Weights of a small transformer language model: MLP 960 GELU, a variant of Muon for these matrices.
MLP neurons of a small language model. Each row is named by its layer, matrix (down: output weights) and neuron, and shows model dimensions 64-191. Each number is 128 + 24 x the weight over its row's rms, rounded and kept within 0 to 255. Numbers have three digits each.
A block is one neuron, or neurons of one layer that tend to fire together. Before each block is what it responds to, as a language model described it from the Wikipedia text at the highest values.

Description: Short vowel-led pieces inside a longer word split into several tokens, coming after the opening consonant piece and before the ending, such as McD-on-ald, sc-ul-pted, Mont-re-al.
L7.down7:120137110152134101107124158149143113136158162113114153133114089126151183176101145101147148114156146131163123126115127138117156116132139137135124182148110106137108116137110069145150120096130139124120148115109104108134152087173079109080117158140122144119131092170150126167161159111098169103142128137134116103133095127138110135135094117120164126191109067108137132139168118135125101114097

Description: Short second word pieces right after an initial letter, mostly after capital F, as in F-ut-ure, F-as-o, Sw-it-zerland, fr-ig-ate.
L7.down947:127101145148152160137125106177133158116126091138105090131166103162140141106096111109125075088169104125133078141165087136075150130096132111130080122111125142124122127160147116126100131170125118123121130171180112144126158118148110142149133141161145138110086137124109116097143087087143126151147151157129182119109128138109120108109156106122143143088115118058159157082115139145112135125142

Description: Word-piece fragments inside a word, often cl/l-clusters after a prefix like con-, dis-, re- (disclose, reclaimed, Croatia), plus section-heading === markers.
L7.down280:117102154158089164130142129143143107110190116156090115107161131151143121113197125087121138161141151107123104123140163081135099112130154118111116133158078149137114100099125144127112125086116122098132152154150159141100131124130174127093079137159148144133084156154160134126154147087119129141172101116123111146159138095146106100137138146142075150124142120132108068162166136098168144195130

Description: Opening == or === of Wikipedia section headings after a paragraph break, e.g. ==Plot==, ==History==, ===1990s===; weakly, word starts like comm, Pro.
L2.down2:133138160112125148104141088139122107100117143154077150148107072153134114134142116181171115134138097146149141104144182141145102153135116132146098069164140137083141135130133152137140133104126091162146139116117148152136143132138128090132179149086129120140107101158122104162131125126166101157114106154131151119143139093104113136144109138084095134103154138141127131120183151111150153082127
L2.down28:107147129111049132154117142163137109140148108128093091118189110184163107091106109102135121081125083160088117165128150112100136131108092136159109108117142158115120117103167155146140099129130116146122117107119106128144140115132148152132144107108112164168156148134122169141146100127164109133129155112135132155130126085130131112101159111134157142136126134149126147125158169078149096126147
L2.down152:138161135115102161134118132113150130085103121109125120159139112187181172112142150108162083148122117143109124119109127106102115103149161111104096145136137146141127145115113126111137150153114106162148107116135139102123124108156107151140136115118081117131137176163163122107134098106102138103131173109120142128141138177133149119103126160112169103130130115138131108114138101106106100165178
L2.down291:087112107148102135117126143140135110164145126125122081065108122174157123128163137098104109178074129147109108166157146131117140118148105142126149189088113116144136140136150150106082116151109132128122082137117124144134107138198124117143101109118109150108146164134152152116130138073094162140111176119105147142151098094151116088119136087097142150131090169146098149144127141126123126176124
L2.down339:131143175105110086119116120129082147160099118142122069140106117140130143180150084121130132154152147125123126172144119160087110106137102140125149097134137124113117068096107162114137095150124163154089153165106136105132101097141158129168134105114142170136164158119128147121119124128157132136152106144096097122093132126103109153154120116085176129108092144102110157136140100141095129119134
L2.down434:119109063138119105157078109119155119145097161114147100139164148153180131144123127147150127132160124100135140149130098097078122151117130169162138115123122093112123123125163142144087092106129129138138133094136065174122125128102126100111130095142105134118122124119119162126109146143168136096116123092152100129105094115143151144134105110125135154135108141192140123101182139112115076134131
L2.down713:101109088142097140119155132105092120127142126099095168093097088156147116121106132150153130146111155166094115140143158140116145136134130120117066111124131133187130150135127109113124106108079160151156089102129117103065086146116138132154140104138164136139128112124143121122092138135131098121128098139133135171106117112132143150139130116139122118085128152076160107161156103124175107120085
L2.down727:136084108110110122102151124137152101160141132113122113130136122136125161120160101130155098169126121151058120116104100104084151180098149158162127140120139122111114154108139158108143113105119104122124128136103139117111088168170145130144094119074129161138151138127110106141127081138133164101123139149086190135116158106152118144144103176100152119140117134115134122133122134156106113161142
L2.down731:119130152139110163151136136119138122164165157102103161111115129169171160087174139170132068139131161160095143136142128170076138117108168135146104102134105153104131153160118139158105108149115119144103127140101145096077062128152134128103102114145149112114089121137161146091129112112179093111140135124146146123109175104129119107125146171152115147107107106109139088144140105129126141153138
L2.down758:119094099123120143122136117135126100057159106127141097063132086138093129136143145107156120158116138116126111117159124091137130085124113148135116180132094157157138172118148161146129100128142118145148160146125102162128087092127125162112126103080121146137137087125140127146161130122154143126154160108133129125134102106126141106119137134140183113151146135131101092131093114173136144117167
L2.down799:127112097125095126120186100115107099126136120132107118104124100150142093119108162146120097139076103109113114134135143109101138109146131115131107146112154136112150145127113141148117095126152126145146140124111097173095130121096122147077102106131103170110086124147140196124136095180178139115110098134124171144084106092171140163180085127132143086154146093113100110115167131098134129112112
L2.down804:117133140131133172107109099116114095147100099152105076129148090132124099102116103116151087149149136160094135164157077170144101120069145154155103141180138132173154092072144146106136105145125096165133126122129114119124074170161125143123121127120149117092148141131124152172139165118104143130094153138122126118122124109124084122135160098067161168169168152122121115144149126137108108140150
L2.down877:120124124140134131109152163115105141142112075181125127141146140111142161133101151165140122150112114116109102082133110136158095112113111113124166088151151181135179130152142145193136124148129139127100139113076123112124140168144136069113139174134104110106130175130128188135104117093098096126122144123110151125098162144118102121085140097121139139111150141153133102160115131168107097138115
L2.down890:081145149133125116163076133124119120123109138166119155116160117140187110092129146111129112161124139148116147173120107146128156144125135132094126133097145155139109135100177082193121124078140104128136118147142140132092123137136120095099143118101115127100168142112124163146129116109110142155094134106141116142166169129131109139074136093184172138086147138141110115132125151137096094135137
L2.down919:185099122111128113148108137112138102147110121105160118110119144115139121105156142136111126175102129170115114179092155154142140175148148132137102160122089146113130142129140094124072104069136103156110140115163137063081104144128134139153138156125126135107118151155112134109128137155115132111135136084172132148155088144113109116141134138119131094138099136161191107142159155147075119093169
L2.down943:112123140149134139132115118111154107122124138123146128151139047117157137109176139124165082156132111133139110146118131132134146124140166134125133159120110146150124119099155094107097100137090119145151137076138121149086111105145133143108114101122155124117130082142116096159175144106160157133112126115163105160092113132139115113118148134164139143098088140133142170146123122149092119104128

Description: The letter y right after a word-initial c, as in cycling, cytokine and cymbals; more weakly the pronouns He, him and his, "such", and short fragments such as he in height.
L2.down52:128069122158180089128111125155151152162088116125134160163109113103132130142078124161101121113092173106136132139154111128130103145109120095091152137129103122137145147125151121157128127159095132083168118128107106120158140129123168101135125133110122110165122131107092144143170128122185095110126146150123065097102124124102095179167068098108130132116146177139150150145153121141149171133137
L2.down85:144105119123155099121092160162138091130097127144087137077113135088144148123137094113144103103132151081124140082078164118143124148162094119099146074094117138154133151171141136138105158145128164139123116126140101124149136086100085158094128146148131117148118160153133115110166182122146149160123154121151139094127124094118118124120129154150144147092126163121104125114141133126064178151141
L2.down110:122123111135145128139114118141092162143103141079142110122093139131061152176141127171093106142099130121103132156120125123131141107130133100108111116118123154153115164123125111068137109083123121133110104115132139130144092125163123127144152161130177107117106159127118125133112168138105128158104145146122158114100111120146121096138126104075124169157108121149146116111124121152133171132108
L2.down190:111129164162158100133083126132120159159138134126139118108107182109144132113115101122126126144133113101160179130132166133136117130107142164112136077158100075125138152111097108114136133113127145142093158152138166088129065181108120129110105125164163149142153126120106105148112136093120160139149138116130112135137138103161122148120110185143131126112167146116118113139110121099175088137166
L2.down191:136130128139131087158154129132130154124148120118122143094096051119112162171156132127117114119119108132110102126120149141150147134145067111132149112115108145156070136156101128139076156168144119134167091097131130103139164182158113141096135122142139115106075111149146108086143134121084103149127176135119127149120127133144106103134190169095123137143118153118191136139124104137101132123133
L2.down220:100115072105121148135129107103090124203113127148148097093134133123164186128099155142157100122128168120112074078133119164153096126142137107194117116113147125148130097125132085172154144085148127116149163133161122151108135127110138135140134139174144136122149098129133113100108124166125157101127117098112128128119143122150153126089123155171154160106085169140136167137139116130130147135135
L2.down225:151091156119154138152129114178105145107117125172123129144115165169151122142104153158188071143155102103118161085118123106134166133097139115101123091157134110091151122131115173139128127105121157128147109156134162124126087087088138118087150160198112148107110133114136171142103137121124123103098085133139134082169135160113108155105158103107156132138127118138155120130113102157106135148146
L2.down269:164098094156141121179110088141125130156079118170141137112087146150116086134100160138117173112087155128074112139128107124148135132126094165120167146126140099105188165139101132092142148116128142122102173136114119141136129118150130152103133115150125147102123134157103154109138130130166112093120113163125129119138122111111120143066161214073124111130118112105154096116154128148136153124101
L2.down309:112149103119103197088091171127088129113124156108117097113122134135130188142132131128118143118115144107085089128119163130154129107085120163144139124127124110148140097139138121165133133107118147128153103182146093122146121128094075145108163106106088129098135125112117117126144142122136154096132099118098150110156166096177099099137150161104123126135121146104145110112154161153104168134132
L2.down456:128083115148108132132121173147128118117108098110149067100109084143159095123141099165169147172109116119171093130122122136105139108110123132167145111144126113088187097069124128124169119136108130153152150103133116116104132100112130107135157136127148136184125138153131144139084119122168118158099090143146131146106137165120152100164154132117172119171107142110145154104102161114118105119113
L2.down541:115104139134102131094126117117185095150076146101110134131160085104156179125111163066130094119155154123134123131098146126129166127136103175116086095099124141125139099117120086102122138149131136118091133166137149163137102137117089091100102128187113127136085110103124152121146130170094097136139140161113123104157141137136103137158168137159108143119153145140130172145103119101096155154142
L2.down853:125151148173126116153106144149126079136139109172164094111133129076131141168173100095124143134131153119164148127108152140108148120141142114129080141164140106146146124090164105124103151133155143147114159114155068113106170142106136146112160066154178090132151113167096119140094149107151112084159115077114148153112130127155153110134154117129124140146109139136140096113149124154144104135135
L2.down857:106152089135147154080117100133127136142122115119115112118160130133132118144143095105149156097139166115110171123115100095160111131153131134156134112114134115154164165154141110142101151168119100139152068132133106098139125127111126126121101139141090153125076087104166132128095106111149131134159174128113186179135098114093136126103117148103138152100122130144146125099150137106110116108115
L2.down893:151116111098128151107141121121120093136130129122120114176158105107118135126148114095152144106136123131117106177123110121147152103134085145159152104155113145153116174122106099093139086136079128135155120113115150101148126147147065116140118146103177163125055106132099105117122128100112136165105163100137100157123086130156158126116134122106145082108126147103125129099104139132139120129165
L2.down895:130183160126134132115137147140135107136126104171144155126159101137109133083110109134124132151143080130100130055137130155122150147137144143090121114146125115139132089094129153084114148129138141119146119167149089087081191156085106084123144144128104130114096122103144135140108165118119065154135146134134125126113123110111142159110089181134138104134114138098101144136160070145133153161129
L2.down934:151128134147114090158076149162128156111106118092123104129144148124136075101112156097124149138076102141095144153124189117115118150115128102056155131143155111143149101158097116100135128099137140101115181118140122129116108141121178150124094177133120117109172171137139113109109108121150161128154106120122134095119109103161153114160113090153113165094149152123154128079068097175123100095134

Description: Short consonant pieces in the middle of words split into several tokens, as in sug-g-est, pro-gr-ess, back-gr-ound, c-y-cle, f-oc-using.
L7.down361:122117128114160132117140189138096151109117089106098073120131055117096143094171092094110108136167122104150123119196121170108133142114114163112163117117131138150119169103116116146106154128140158132111133142109142150122119144109123113092123134148134117127154094156138110155145104170137111167108127132117091115140106125109113122132128121134108125113154134141111128151115149140113100176125

Description: Short word pieces (s, de, re) that begin or continue a longer split word still to be completed, e.g. Mont-re-al, de-gree, s-ilver.
L9.down375:146094097100100140096154163109162137125132163092127128163107175133104157099094129118139101137136133146168127126154162120128106115123112128118133132131148086165143147126165136131094098157170089136148097114101066108202146103155082152121133121136145113135155122139187119119126140132103157112129105158179164161153175087131135094115156112167135150157128105134143133100145130116134107135142
L9.down463:116165144116138141131166111129111115137148185138147097119098147111131101114117153119134156107122146128092109157096167157148124154136140141126121101113158109117112122110154105115112138066132154110125121097104156166166137156138159097135127129134155148183135104139122125147147109130129160136155147122126152129116090103150095118136138165137141128138104137097120104086118163129162145112114
L9.down608:160114147087135117095138133145103144114172148117119142167157128131103121153155110140144119110122114155115154144117141098129132110108112166139142133121128121152165127112099117113132133119141115098098174140135099147155198072105084096168119160106132151124137146105123115145135123114136119113128167144139128124116147117113123118159123133133114155136133161155092126158124103129130145110151
L9.down745:126135136138130120118106111153112137080152135114110112131185115144141151141111110159069132129188118147117098068120102128126114130090104150182069114132112132116154067153142079137086157124127125143087141097143110113167124162150136089141167130141122170143137121126093135128122142104101113124083114145127135129103123157129086145121153117097124151134126125183127141126115112117141153134153

Description: Temporal conjunctions and prepositions opening a time clause or phrase in narrative text, mostly "after", also "until", "before", "since", "prior", "over time".
L9.down27:109133150184175128136115129130138088138145163140119156122122127128102127199134152121118163112147119103079126116160150152093137157153132151137113142086126127142093162101136137131168131122107147077115099087114109136155164156111118140123108080091167122129142107095107133121106139098131122114102143135168154157142143128105129127097121104120111139146099144128157141141122122172113098130136
L9.down227:155123125155116163129112114158079127082114093130128093111126079109140139079141153122145145153112119125087128127146158116142125129164077098090119101146120165139134109131134105127089113152137102087110092143116150110161144125146138115093136129143152191135107129102142135100130144126161153124136168082130112099095133122127100095145194188123161116136124148172144158142135162128134113145108
L9.down545:088124126127093085130118145136105149129168136124134094137090125193130079138090140130144116117104120124100120161102147124111103147155125106154123086138137093172161044142080127110109160135120134132088102071140147143142138132135119128121140149145169125121148098108150140098113134118116177132127115080131124131132168112155149146121117100125124094109144153117141162156159141135155119110098
L9.down658:119105101146189106100169093148130124159130133155098124139097121130151148132171133141147144139188144127134119073123165170119122077122137073131131158118135097144112100159129160122115115145110177110092118126124169092089182135143127159150164098127161123164089134103148170116160164148144113139092102102123120117135078130160082110142122146148147108114117117151115163115106133120103130156120

Description: Word pieces right after a split-off "f"/"F" or "fin" opening, such as f-ish, f-ind, f-ac(ulty), fin-ish; also "year(s)" after numbers or time phrases.
L2.down22:104118157156125142110180135179156107134142150154100126117125078099136113111125104126119134103102110116116111109155185128154141085135133129171166170125165083120143091118156110139095061097132133137132092128114139129159143157128106151145130115122121130167110131124121141127146155152161152133111066127126145146104142103107140112162111125116163137069129082104120143124108149119107155154135
L2.down93:117101122092136109192122146147130120115102094129118165158128135130125114152122104138120155086128104131118152114159167123128103118123109127111153125112103143084114138135129163105133083095098150175081103141124147115123105140129096130167113154139112109143201117112152123205101095131161122132127122118148145108080117102150135146157121099113158116105108126109138127102182127139141154135108
L2.down140:064121106141141113116103148182140168152080135157141141115149144114115162080134132144091136117129113109106166159137087109119091158142182102127128141144127137156111146148122087145164125144105154141116111073123145118099171080144155124143127120136127080120149120123100167139155103110117117114128114094159151137107134120080140138171113106128147103138088103123166116131157184095075138132135
L2.down165:139136134095127109121136170111099099169103117117122102114143113102154138127141111062148110132082137137106126138130111087135128132120082100115138106133152095124122124129103144138103115095114120127100128136140104156100110152139105133173119127148098111123181161118153108134116131133177151151124135090131149172167143130159114141118147120134129137135071094131144089072117127172142131131120
L2.down212:130124133121132122150142103110111086106121118131151121126083106136151122134146141146159116135147130129057103138111123165134123108133168109109157132091090106069122120173138122081138143144124129071139137096148135082114151123139141129116104086130164087079103104139150126095183131105127169139076070150150116141150130177124126134129155113135163108145138082113122125100187129113099109126121
L2.down252:133137109095155111164126099124142125143090151149166141125112117060115171112139112096122098118131124132093159153099150112130111118137134099104065099151077142060136146122115129086172143120149126163124101107144168080121157125159131121141167152149150129107139118103134133121129159131107119151140124148117150129150093132141119133148133157104119101118102127107089152135105132094092114163097
L2.down279:144164125148091154130139143108151148145124125151158105145125148093128088140104156149122116093130114135136127180119126111160155169152093171084152122139092180128124137103124094143125113124144138146137112134102088120139146143112092135139135112115141104125112157116126151120097139124143118162155143087113151135155130108128160130198159085110113159102105137087105166138177164157110103126092
L2.down310:124108134135136113129104153115125109136093134155103132116116161101141128175060135139127128127096162172120094200108162141137089077135113087106145149143106116106113133123167171122149128114096161181119125117148120128138109110132142167173124115118126153140110144146144101158106094158183109122103132096146124060142168106092116106118128120133149112100123181105087118122124125152155112087133
L2.down367:125135155125125160140141152140134110157112136130131169191107158124124141116110107142118134127160090146124124157128098166121134148136137116124142159167141092112149114132094117125152138156164102092092087134135138127147151123139111098095125118133107130091126111122166101112147106133098111153112085149154117137136100121098112143090094130139139163097152121104059196149125145123175165101110
L2.down420:125088133099122125096142133078138147130094161120142103122112145141165149149126109154158142110167163135118102118103091126084156084138148178082118125135125145113088104167137133139140112128130128110114157170109088107110104136125140134126128075122097111142115084154107136130163159127176144114135110132131163141122150141165139177145147130166133102118132153130140129078142132138113122153143
L2.down432:156093116102124139121131090119125140144112154113160126098069151133158127113101149132150125088121106126174140187106144110125135111118142120143168180075159119130120123158149167110094144144157121124140131087128115124126162151091112129114128162066096110107139144109118141148098110104147133128079165132182124137154098134135129146146154132129111149113127142108090131120110089134147095107097
L2.down560:114122123124108094145134133137135116125123161120145136115108112136109120170153173127097185132161138184138151165127082111125131113095128108167123122117130169118105127077142137119071117084156138185111137131122157145142138125100116114181146106118170155091179109145127113077158157126100136094130142121129125116152146144148129144150117121140109143117149100132142125108104115090102126145076
L2.down736:132143139117135105125145136131146094144139092107123134157119143073142094128171111150104127104099100132104140121127131149156146109156148112103167152098130144140102110106142111085094137109086182123157134130114144128106175158157154128115091120119136162110170101113128135145116146095113066144103135137087156134128142116118153155119136159151156117150109141159087117132095127105131139122099
L2.down781:141146119099141135142136122135112100093152128131129131126144134100124091105148139118124134145119164123106154124114128082112130124140114093147136174133129164124107154136102171086130143125144111113097108121129163071120144123119186139141142125101140128116143108139191133139114117084135153066102134155120139118128166137117096153138104145162147139082159102187117113143116136161111063078107
L2.down786:131157113087130131126144140092114155124143168116162104169091143109134076108145201112130146146140121117110117130192136119119117107132111152141122132152154116102123149119126121109146094116157117120151147151122118101155156148148136140135138138096156157120072122164116164136159120086149123166134099142105152125113127149128079119132118132133156112122128145104125141137123124161108089119100
L2.down838:105102123114163138161120161143091133107163123116147075107125114107117119121106166123149128171128185134120103140124143130100112124132101137122154155154116086120115130109140150127090147146164090145162117112133095124124137150176141157134130110122096117123147169164105114122129091117175157105146076106124144117165128091136157122118134142169165147124143118130114126159141106142129154153105

Description: Short second pieces of words split into fragments, mostly "e" or "de" right after an initial consonant, e.g. D-e-ath, T-e-aira, de-gree.
L2.down4:102098135157123110095131161137121105119123144153151099147065138155140113132108112120117078139102129129151134129128114145137119134158105162086145122107096150124089116145193088125128159125106161129126173102097163139156123122129110091112131145123116147121103104164142147166138109137134157147140141119152108153123150141098139120099169172157147102181098136121131121102118159101138139175127
L2.down144:149155108120132125132091114115094105116164143091092124106104137091152124160149122119083112094125133126089113107103139156152136150144147142159116118124107123144124170122159106135132120179101177103156121119132082144153081134105125112126161081162134127148148120163112155128115132150131145129150137119114156101102145198124156183133109099107103152114106110115117105105108128153118076136122
L2.down193:113090113145118152120095130122126113112149107130139132160097185118141166116115131154112124120152144114109119114101100100101120096061122162143113179080158104139128102140106146135067177187144117136093113136117122136117158082185149136094156122137164139124137128127091140137131155147119153094144140115159181104122141145101127135114155156121150093136087087165148120083096130156130159136106
L2.down199:148135132102162167119104118098098168163118144136184112112177153160125135091153132089100107149138151147168138127140132097118106124163116117096118154112110129080155146152156160163136136136129120073118135106125107087183163106150150105124117135132184064135112131135127145129149100112162100077150151139110097134134142124151123132066122135134108158156121129134124102121111162144159132146161
L2.down400:125141088128131145078107136093106115143132137162114122108119104126120116135142137109117121124131126139138110126101147120131134148138109140063154125166128162108112110113144107139119110126173082143119120106095060132145096120149127154129152127092112163138156106165157119164163147159128145138136157101180126088089127169133104113184115110083133143165118128084141124103110093112122159097156
L2.down435:095162119144141138165107126103120133146136118134115096127129105188119145135121146106126100115118108155119082112136174164150158113129119147171099167128111125142108110147159101105085157120158146125125134087085102112157164091152138132092106176110076138113119096173153149143106113149093170155120154138121150093103165128140155152060172107138160164098124128158110148116154162138121158132134
L2.down458:120130142141165189083127102051127134080149188147115099085114140135144140145108120118160141119131101113139116162093120127107155159161163101087131103122166089104145118142139080114125124117133149139131113091119136107113151092152125194100123125114160122124126124135168126157117100137102081130106179099099145147124137135133115143164126185141140101155105144160104160136168132183132165145165
L2.down465:155169149112070117130164125121138081148154168113097148123135124143122153163103149099120091094100127140081161089131163167097139166166109080137147146137126144095162112107155106156101159150144098152120103136147154095117148099106113122103107107057112153126111134138136147165114130133099139124101128137116105095114131156114102093134182115129128118149142150096129103152129147167102155104110
L2.down488:100139110158135146123129135156088161153128165132144140099144182121106143140163093118170109138114133124124116136116082111139138159117114131142135103171071121111141133102117121124087072108128112133122091149139135132141122103154167173142095087088130113151126116137131078161131096116130155125125131147159130111118173112173083138119136151098166127183121126129093189139118122125165148122130
L2.down493:092137113163157122145118136078123096133128152130114155088123166137085134116160144122157127128116144099121148153135146107134165129095140142127100131175125100116118165103108142153104110127151126120120143098157171117170104106146151108096148109136149112118123184136095130086091150133174147102118150104134146142129119162103134129120135133114128113133118153152129119131156152115198158181143
L2.down553:145132106107093111149145118137096144097093131122165181139151128128117108095121130160145112112097159165131142144118123086135149178136117102198115136108140132129140164166182130098136151137127139143109103134108091137100182120114173118122129110161096104185114113142130158169152106173153145162096128120156157103093098115096109114140139117123160109136126108138152144134179098128103166122152
L2.down611:148099094144146137106164121165127149120157148183156135098093157144140124117110124074125098102149145154146110116101136156084134111149134091152132174121125128106120129146171133139126107078099126148139126122147117091064145114161127147103129138141155131150146140126118098144126103137135170101165112062130105117138117115119129151143126121140137145146116095120131073126144156160142081110138
L2.down626:107152103158119126090134102155089119110151095091054127123170160114158105117155128113135107133127193141135166177155138081109144152139104110153133113107128086133140122147154131118142183121106132139093138169129110177129148119151110132133150172125146143132120127156097139121142122128144133117106144084066090128154127133120130152126119141151161077143161120138122119134105124130170152121095
L2.down637:098132145148081115082141155120125128090094163129132140128092130143123147133141112121132119103124146110113166100103134152128138097105146104162158120076098130162126145158127089161065156120137126069105082135120109102136130140127149160101096173126125107134130142158131108174128110102139152130126130130148109131121120135155149124102108163157146149142135142130101106181091134079125122134135
L2.down831:142118145100140112128123165095119121162138126137115086141141138125113144108138174112148144115142129143131179128131130126111185127175127133093114120141149129107139135125137131142149137121135129090099136097174097121125093163077129130128131111117102132156107097142127152162111110125137123161078137112085136131111117168121139128119154147152084077085133099142107079129144147109080089107147
L2.down843:122123132124139136158133154118124111107141115147132136108121118147048119130148114124106106125167167123174139104135134144100124096124143130093157101143100133111111112148135122103091158106148122123115160109117173143153159121109166100104133118080165090149135138133158127112093129125168164095138154068099089083159121134155122103161159104141127101140116137111179150173165123103152175124112

Description: Fires on perfect-tense auxiliaries had/have/has and their follow-ons (ever, already, since), and on relative who/that after subject nouns, as in "who had been", "has since".
L9.down17:104172145130168160117142159070113166071171097151143139108178120106172143130133158097157128115133114159176161125111114087132072116148111133116123164123127139151108096117110113129109143145128125133140139164106108166120133138143129116113119130091188136117103140142122141114103126153103130119122118122127072145172156105117105117078126104193143108114087069172126126143131062146143130138114
L9.down436:110134134092131190104143139110142094111127152101136119129157132172146121188114173095142097152117153164122156146148104097122126107097150140106146108124118136158128141162106155096089128127142135137147095168145093088125139098110110133148129112151122098133123116141098113139142175097159074116173115129137113174106110121165135102146164087165142133147134168145207132122143105144127131094110
L9.down595:106127121129181116169151119134113132140145121175156118108172130092141158111113100138136105141111140105160086152121149144130141142147171123107113092094110097126119155086139130103125185115136128069114180088146116123137086111110152139132124108149149144106107164114150108128147154115095146122101133168130139142106109081105143054118137162155133123128151157146159137123098121118110149137122
L9.down852:094142125094111108114123114142139093164143100164109114151125076146098100071080124170130124117159151154132131095140166109157114152145109127167146087111117133113128127159158129127166114135121101113142144085147138112122178141137131097113161139125124112166164147135094143153144121149136129130098169179146125106143110175125142148096124142133136098138125145110145157135140124067146111167100

Description: Short word-piece fragments, often single vowels, in the middle of split words and names, such as N-i-agara, comp-u-ter, H-u-gh, accom-p-anied.
L9.down14:107137112137124093160137152152184115160127107119119077139138174130132092130117125130154139109103095151128110107121112110158125128122197144131132122160137104106075099153109152147107112095142153088140109164125104134107110112167127150112171160127153110146104110115163105133140082139153105125140138128120168138130126152115175129085135150104135117180094144139136100107140179132143152059160
L9.down64:160119101121117107125127073080116081125124150186131125134171170139109103088139148065165154150136122168123145096122148104177140131093103130137146081121107148139121105121145094110121164089130120135164119159099121112145083142106113117127112105127133152146169142150125103141121131124131127108161153138114163117108131146136108126136136134113076135102107167099076155105146139129114109120176
L9.down500:109135092108102104137154148130136132113130103127136145109149130109183114175092140121142137104147140069117112133143139112095138119094161142129157088075136114124133117142155121122125162091129154116129087107112132134169139100113173168154106142144118093138183116131189151136083117090112140129135139123193116104152091148130073086100164109114157114135160105135102140144162132132140170118127
L9.down707:120114153147139139126143116148156105125119116144152134147091132117126114134139107109085135102132144112123127116129141124142133102111132105156123090087136107151128131135167131049126169137162148096102122122101135075123148157160100153113137118136124160102160086118155107102133137111177129149113108130069158133179122118125122152154108159136105161106138104135159128144143171106093138111147